From a checkpoint of a small transformer trained on Wikipedia.
Size: 11 layers, width 512, 4 heads of 128, MLP 2048 tanh GELU, 39.9M parameters.
Architecture: LayerNorm before each block, learned positions.
MLP neurons of a small language model. Each row is named by its layer, matrix (down: output weights) and neuron, and shows model dimensions 186-313. Each number is 128 + 32 x the weight over its row's rms, rounded and kept within 0 to 255. Numbers have three digits each.
A block is one neuron, or neurons of one layer that tend to fire together. After each block is what it responds to, as a language model described it from the Wikipedia text at the highest values.

L2.down1606:099140081138133101117126175136105132120144152099174139079083088147099127074129106106217097091085148099133127119096172166158146084125103153167172136136112097108092160148137122138138103130098183128062179149139156106073099135120131114147209147116098097153110135066129124094152084191127168049105118049132112175081153143170102097126108140167104160143152123145056111154123051157070143127108
L2.down1654:142155129087176137196082098121092114118110094121089151176160132089181155152113117125127148079113100135149115160211093126095221158116140166162064134161137139147162081171094147139144138127074157116111079179133131136141068109150064114117091137141079062073140092088134118108064098113133132140083119093143137077162110102130138132151170110142088109160158145148082151104123098090121087104152
L2.down1731:110112100107114119118094154119129082141126124080188139132074195123070153140164096178119146162164116080122099150116133170117117092114117115155122124135139119145138102137171162126142101097057127156122143103112137110111115100107141081161155108137153138166155144158140116120120139108117041148157164114131120097127106143174154153109087130161081133123105140102117159131123154154116130176068
L2.down1757:101156177154110174138170095115139088099146138133127181108147099167097064079131132057125150157152113162063118117099054157092146160112134126131114120085122128127140084137078120119079134106151092167092112131119083191157162137107060125153137153116096140167164170133189087067132073166139121094114129123146126122131117104132124147120125164109164095133135122131112152131115111112119172117115
Description: Abstract nouns or noun stems for institutional, administrative or developmental activity, often after an article or adjective, e.g. development, communication, legisl(ation), management.

L2.down285:116174111070141044152161108147064191149118124156191133104141116139097088144166134116118090116136151153103131130093118170121117072126172156070126143112154091123165102114071122122134113233065186145070139194130123138141167091145175116138082149181139118099145130121164155163178132094106088120143147146112149119125143097171138080088150128147078128062164083152107142152052161161125121051081
L2.down659:178119076109120179109125173200104185124173114141124109098109100135113135135154193130113092107135086116144166125107123139120098181110109176091111127202116065122138117171156113092142162157140124116100110142142154066140138168147126188139143161155128190134101107168166152134162146133177165180081098123096167122091173122134140113139119123095109145137122102149074112149137110096127168090129
L2.down1749:163171123076158121099094071081073172132167138131096096116130117171071102136092158177085051149107107191165115162149148060098151133103088062127108137157104163104140102104134064157123105154100144111094098166143141123143141104192120129129144150109134041142143150183096166116137068123082128091141131191124113169165114086138123102147123162138112168103138181118092178161142162210086101089133
L2.down1884:144140125090121254042080093141108104087127163187130130165176096090163095177091154175083147135122156157149134178143120108113199109088165131128095108169164067096198135196078094088117138127165107149145165133149121069050154118106127106114117102118148156136159155113165183132136137087192134088121154163134094122137045109161121100141117128124120106121071141138150137132149167144100118149080
Description: Words opening or completing formulaic Wikipedia phrases in bios, infobox lists and headings, such as studied, Location, United States, National, social.

L5.down1154:111092145106119075117076089148117122124174158138137159051114116126131178144150125046108125159130179155052090131159120105181092156125130175165064144152094170144109094163167118123216150147103122179100107223148162145143152112099133158122084149136103150096164120087205139101120124104088181123122115112083148137112128201110196125136137154171153129129120091130189116078142120108148156129148
L5.down1662:113179185117162131127207125145097130156140138127099104084134109092115128112194128089120083171155149117105112144103132128120146189171146122139098113114102166111133170194091163164198087167115083147097101085208113131078170146136167160138112151180137149126144197144120097129131136087131201133121116128128144084182094075103150093187094100182132139081140112154177152058118192143127107081139
Description: Numerals and quantifier words that open a noun phrase after a preposition or verb, such as over 65, spent 34 weeks, for other, several.

L5.down282:120146109173118179072162147149146075116183177146134138109140125093119157120108117099149114089099181039155101164155101120144095140064102128114174152122141159137111105135132084121171122141158132165166124117014096122097156098137137071096130168116220127142143082145148137175059108167122096168059086109115132113101143180107107139086137093112133130162078108155067068130133124177151156124157
L5.down1054:128137096162143155181113084130153125171098179088097154153116088123124122127122110078115070166086106139164114149104131111113083105158150116089126107116133107121086165147090115060156070105098166113157149109088103140167156134101153143132130167154117125163082139103104127119149165158116184110152117144097109107081083130154205131147109120185211172149140110125060132202108125169127111143096
Description: Main verbs or predicate words right after a subject or auxiliary in encyclopedic prose, such as found, living, maintained and grows; weaker on table pipes and coordinate symbols.

L2.down126:141145125080114122139116136151120144154147102145112126119098164089103131145133158169070116141135096143111131157105070057121170172131130169109151107133083080167184151084141137100148153179161125186040133135168115116170202130142124111105157159132126161082113065112095117187178141093143134176121107105131164140160114034171054087156147100126166096127077099142071153140142120171065162140114
L2.down494:106109143154137100107128165156149078102097181115198128110133149129149135087100108130144139109160145135161120104154128139204133133105142107171133191065087128127091109108111057102133142073146103144158124165110084103093104089093057121089099088114120146145129132088094151128131128152135136082156150094129107124125124162087214158063073105088118132097119147151181156116125112123104183183090
L2.down1616:146114071108138169159105133160146169091161157131104107089158142073096160137140176142119111120127120090114132177119141123106120138140165129082118097179108063132166130145156112137139096154123124128070138149140071078130139134184135115097107168124155191119159123140182133119173117081179158124162137110131145147135134119185141055183123138132130139089096098135089128145128156168072127152141
L2.down1950:151117126115140156161106126150125178100154111150103140149102178083111128142127144165099114168136089144115137138110086099068162171148142203101135105183146069147192120101139111126148132150178150138075111103150126089172158141097121120095163170177134144058138132154138107168146123096150113164092134131070200144128139122138104075198151143094196101103123117126053175157117114173143151113122
Description: Sentence-final periods ending a clause (prison., single., group.), and line breaks after section headings, table rows or list items; occasionally words like much or extensive.

L5.down1329:135126154092139102153140095166164162196099134086093108149162113071172119137079089144105075128158144126114115141190108113114214097144094115125145089096111086100074142140144053142069184183107088179189181139156140117171114180122122130138137197131047045177084121125102158101129161149148056101128102075130081073091099110134164138156090166124110146113176097150082137129163169175159135128144
L5.down1799:162075091176152117148098079100095078186190099046143079124141117134087156117123115112184142097205123126103126058110110170117114109108125126107157146115214106160141131109119168143095173197169180152160097139108131152124043127140139094131123154123051084123108101140164083100148130159142061083158132114097161121121148134190137161183116100111104114073173091109131104082150075145172147118154
Description: Conjunctions like but, and, as that start a new clause or list item, mostly right after a comma, e.g. ", but the", ", and received".

L5.down680:172118138123130173090118129141128080189127123170176114112143160138112144090093153109116181117154130162121107149144112098148159176143126154127180139108087130109076156103135154138081130143144089127102086119072129090183140149096129148150107137141161104113129082090125122131156155092062106140122156171180107136091130123088172151108137136066166107094116082090145169144103102074167148086052
L5.down1836:141123109162173154091140106163114117119111214152123120047091101115124072100138089109162097099165161156126149097150087135126146078066131140184143107154133104107139146139191138098129169123121142104118129162093169135133065157106121108181163167171111076107138118113151130179137109113141172114093148120167112165161114143155122109116139166146146144136177093104093135161115102120120227127076
Description: First piece of a verb, participle or adjective right after was, is, been or be, as in been ex-emplified, was dis-missed, be pres-cribed, is highly pro-bable.

L8.down289:133136072113108124095140091159182097147168098135155114146118141128141188142119126093132119109125117175073110076192147111064117106164155149157132124144172103132156152140176137169152080172145111150086207155133137121169129116119143117118085119147092139138091140071069138138130118156128101067148137119124071192173092110096089154139166086112179119108116059183120156158097147120106069105140
L8.down328:134125163182148084088133122124121101146169176164101121071075126090077133114128129138137149202113096166135131128201098145112159152107151089178097133153082113143142106134052112123081091145118134069059089089137143077083146125119159167139131174098139144143164121165066128115070126132155143132067175141107134155207110162134146124227130124096108114121133098087152127135105182169133143047142
L8.down845:155160086123163173090161113145127088107132101113147181121097114174128152110132057131124141078115149159110124089162116067134113129146192174141081132101139071101164126150147103165111171124157122160139134166063076177052134109137134152109110132096120142128108114103157184188098129176089139084100121158119144133183145138171124091096071095122109102091125082106126153139160090110172104141134
L8.down966:113167123102157116173117156122185094111080122142188124180091129116147109133147173114127131086209108140108136138130135177090143113166097155095112135157111116112097202152102163152155148164093175116141133121156137173077108149118090134140118097194158158103131126125111097071107118122079183056094095133082107152128120132135157190147131117070144118104132129124099122117126171148081154073154
L8.down1065:109129168132151139156162077158088097190156107130136164078076091132179139179158166124128140118111187154176105132129174090083081123150192074133095125116129117114093179121110092164094145108117128116116147152149106141097162170086142115169163096185091123135118150141087119149125096128066125090069071130142143154135126158079155100145148155151170114116079119136113075165128122129134173176162
L8.down1357:053145144163110123119148139103110168105144102151107165158143150120115154125155119168111108110163172105087095083177193160141122141178152136115135163071087137153090156117115114092113121147144168132154062145062151156143165099144157144143100136170112090121079145095097090111083099113144175183116101113139133127140146155154147133127137107110147138114147128170158122139096139093136138116192
L8.down1521:124093104115131145139152139115121124087110106109154114108131195110134085086124095066113137090085149083164159166070116167148159068135095118198118163145155106153134108138118190116148106092077123141151114132123122116151149102110089138077131155138190152144149106164161123089146101174138089127144097117100177099123172139134103209146173166106106122109161155194165171168164116120162192165076
L8.down1611:114129091146164173116177133123112122097150125140131179119133112081163170150105130116132148118094141148157153143129132102130137106148125138084106101143150127163134130113127135148118118157142126142084064111147077139199142128117087111099101082114090161184160192176130132119114168093152131154108136189083113132144100157141108096096214178154132113164100153117135126132141168113135060087134
Description: Quantity words like many, most, some, few, all, two, often sentence-initial before "of" or a plural noun; weaker on scattered word fragments.

L8.down446:110145126140105059090079182142169129148114117102174200138102154134148120180072078123149133153097124171110099116163152138117084119123213123061082162147107064158140140183134164176119158125123152127153186117130135121191122104168208157166134100088073138182096169135127159124107130104160114100178060155129173135134141152137166145188114089139138091097073144152123129136145145158131129151148
L8.down454:135133137104115131119175121096165163142132162115134170099136076147143127123095085136151110136161082127093125074115115139173109115160152124137148103117141126093111122193177142108140099081151122090093158121170126187076159097134189135118149124165083150133142140117083100093167134148140169154152109134129117164175060080173098113096130125124170097170101076128168114064062144089101109118076
L8.down570:116155080109137135100176152110066159140094148116141119154158149142134151131092183100126153124137086189132155139211092133115115114182145119125142142151120110175144139103142136121124108100060139140114119145130129112150127079157126098160153210141120169113158128155098078114149147159126104118109134165160097151074125107111120111136116119078138183136114095138134099163161107139153122143155
L8.down619:100070041162154151093134141073127162140165151093174103204117091131147168127101093121126123123098106144103119119126145138026041189185143137122161119090140115108135194148110144122038119114103122107144119119181177136119144156161110153137136107163133148138141120093116100119090152114104136162165134104093083108137107216192097130101131111111152170121126116131161090125128108098069129095088
L8.down868:120150137144128083121164121157132096144163147117145109138113144074133199101091104125115090094134151134125107122122143138111106126122060145130145117140135160157095141120140174138111139172181076098135155145167137145176146103142201052143148138199117101082119127139109089154127096114115129186154117124104132150109124106095130129095116118108150154092146093160122122159104149162126109178146
L8.down1071:184163056134151102178142120104073109151128118090121133154124055150159072126130124101173134135167113094106122182107178160125138037146114119168089138077056076097097049084115162135129189177129116095122118076120140064154131129135123140116110100133063190168092110138126156102135190121157122111182117132131109093081171118097086119168081109128133162118146136127118088136088134152136131169172
L8.down1073:149141127107087140104135093115121121096068123156136128090133171120109134140138101080143169130124136103061136034120095166107100112156174129130113094159145116114156151168193140143139121065166193089118140161130170121110112150098150191153162175144143120087100155049116176149156176125067118085115089105123112154157121134122152127170077115125165150152143109126081113112122124073140200117103
L8.down2037:111145120120032123127132082105127149178103151145141140136167165099109137121132135134121080082141141125153126131184117171081137083100178119102149121120140145107090094157120109151124149164170136143093093123138149119115172153070148129135092109094122089124097255180105164152147159125135123204127167186151116123119129102099150172194132175115179119107171074151137112129163095101115139096133
Description: Conjunctions that open a new clause, usually right after a comma, especially so, but, and, however, and though, plus stray so word pieces as in so-called and soccer.

L8.down333:095103134157150147058104127182174148088083189125120098139130114128119126155121124096110141143104115184133134182127171122114120108150139125111171151159134118194150118153183090117104121124131121116163090159178059118107168137089137154103158127131093157067143102160177086160176072155110130125069096141087126192125148179150113107118155163099149098135155176112129105211152105097106065128142
L8.down429:115123170079086074133098131130171119165143200147154143133182156108123200108036170122111114156063138147072131091140097100155106150166154125202163110085138168173089107074094145125107133156205078084175078118081158094131170163104125109097150141113101115092103152089140079111100168111143129102124063162083091135150101118105162102090151138132119173125104085137138134165063152148131149133122
L8.down631:172182150175168195103154122075125138047099093095127060131162083140089082076119094120161146085103100122116121090146154124145110114128160168144174136109098187132174152197140096137140143155084065107160090089125126141143064145100153170128167141139188118176113132121115164126123172126165088100142132152069112081153100113186142178126077124114102158057148147135102155109086128096124114078114
L8.down753:135154106173156129098160132152120097076120105125091092066117118133147161117132120138126165187069124099173085187126123115120069101112174120121070200142090164102088160111117092109151147146157111103152174034118085142098174092147145151133091121145148159132072080156120164098101097121114156078139120124142136123134175142113214196057134150103157147104142163085086139163095122159131108113125
L8.down949:060164173153178149181124115146128124112181116125095163089134089119170149130141112157088136217126159124114142137045130156114134119122107174126002114192091171135175144117098146090097105091126149136191135131120171157101149142112196144097159135136116153093116139103152112112157080090102189147157111119143167103084133128088186175086100115127109122103161184170175098114127111120132156117101
L8.down1047:125159102174086172104142122139141089119094100075126129093158187143104184093154120089135103125096128132106128141079117122103124090105114118120081166104121145108140100077133087131160136143121164140158085064114177107145111103104180111093132103118148152136153141178118116132086077138199170102133100133145102097191165152201197214140121128131130157096105155138081133102164164110121122114125
L8.down1497:124112170148151138089134161108143145125135068145133174106103153110124067103060166119183126103141105093143134096087149149110144097168115142107045109105118170133158124183142063160156159096056043172135115176099141134180084142184102131114127054149070108153165112172120139128187074132134153116180201107133160124108134106136181148089143101129087141151150110147076154136103122123102134159156
L8.down1944:185182124169098065150132133123128106193120113141114065096126148157106107114175175165141113134123105149103117110141131143123148156141088085094131119175138136177171100112156110186133114143149076078128096152090160109148145150151144130145154103168153099117122090155099132187100125111172111135113069165102121115171098175168152129104150080132111157121154130073100146180107083130086166143115
Description: Past participles right after is/was/been/be in passive or descriptive clauses, especially located, born, held, based, before a preposition.

L8.down51:120153107103109143104145013057149114098105191113133149064143158132146181097115096098145163138114085149108151150118119117105154147117121123054117070120071105134144085151124215145136082207135131136115108139110134125079157117117121187127108102100104092171137093179129093132096123118158104179139110096089114146156148119184110099147138179141130169140129165096163148092123157096121138102102
L8.down79:188087155122088109130144117142130137085163148163115151120143150080107148114159115159116126160095087123155106176195100085148125129191105124104122048121073190113104100103157180089174153127095118188115105131081125145098164141176086113106148151174201091116153128126183188137161121147111119158091132186127128081065142072089110118141136098081121167100111130056100149130089102101141108085177
L8.down91:162116145121140126206088129073152167144101133112089151087108135119132133197126144127115096108166138145090056157126136139117129094196099186112120137132115149159126076165153152130150132142091095113147106168115123174093129188134146141110093160104145124166135150087113170148132136138105137155098103157125114112111126168102088110088135072114180211163161149176098172074099120091167101143163
L8.down431:143121090101116121133183121114150140083099081128131105131128114176131174114094125130070135118186118086182136164193140143151186132133099161099137123094106102125115182098093103102085061115143121089108120156139126164113151084130111130097079136167136141097125145129153095094129052227112179138110169135110109135135163137096087129173177121146149145075123159166173102110138142122125088124140
L8.down1548:112111112072135151146132102093172140067115103132155182104175117096231074139163080112140109106141142126144107084089187078095139137124140098075121126160083080162146178119172090141056111098112122156119114108138099088154152103092142179087102059117076156167157094173102142077138137085134164110100114080127100111145158085102150148166115173180122130087094125113128126106173154133124107059101
L8.down1580:200178144085144120123124117113147178112113138167148127074112187158170096129120185148147141180151127105185109114117181063149118119116116169092162169110136117120182108124129093095183075158098143101119123116145143089114152095110111144110181174164125128099165111088150098135129085092091158121141138088099118189113058101177060127118091137109136136060086119124077123124118064104097112142158
L8.down1833:131190212114146136150103116122120054109121067126182176103102089153161097119134114136158121105169152073162117084167120153093214123113126151097122141160069135153123173082083115112125075138119104103134123107118192116077151118113144117048112099171145131118109074098094126127116112057104186102064079193139170157124154129120139155169164142062142119141123136156147096127069109148132134143118
L8.down1995:162125191071124147063105135161164163106140144158134111100083184124111167098124164073102122075087113121167081168207118162082128140130119178132124169165105115127110105116140167145091153148141093114127101101171076121079084144111142107154096153135066135132165101117086087148147069178142135129123132124135154186219170163157097155125115193119134133110172082136162151104146089095121115050115
Description: Word-stem pieces, mostly verbs, cut just before an inflectional ending such as -s, -ed or -ing, e.g. det-ache-d, pres-erve-d, belong-s, desc-rib-ing.

L2.down389:102121088152050041073045140129119149121133140153136157091080110128133084098137120108105153109072099124128095240147087098099157170141093126157149177059129156186127089107109128109104107168114123127093149136100124184106126120193029137124132121135137146152148130180119187114095124121147110160110141215162138173095102112134125118077143140151149120135110149142111199041156090201089123121112
L2.down807:107141105177026083146052178127126128152146144124111107107046104069099081107129123109133136077103114149124074190122112089121095166115089129143149145059146146119142084107112105127078114162138114153099182102123110182135136114173055159124134123155173138148185089168087160107146123122151113156148170163118092182096128107113127113113111133143127100133102155143124210076117129194088114150111
L2.down1499:120135126129177107083149173122185137144114122130166139103196099165115196170150148123110122128114117129179197111165178177140125174130147097158137157122147115239123217125068172126112159141104139091154090137102074133065153070156138146130111155141083100095088163123095099130113129172140145198122076126146125157095132143077129177127185088164131163143134155101108078169089103146198160129119
L2.down1691:076189161143151101044101150139124167143093117109136115064110138093109159158130162133159146175119151122117153123106118183154140100115183068161132137103143124146123138182084136152146086181111071151135168173127102124088120056124086149166126150117135136086121131092069131111121137093169149104115126119125114181178098132117097174103116131197141135165139103123066129162101119165075195130136
Description: Tokens just inside an open double quotation mark, such as the first words, word pieces and punctuation of quotes, titles and scare-quoted terms (e.g. "Astonishingly good.", "Pride and Pinion", "sexy").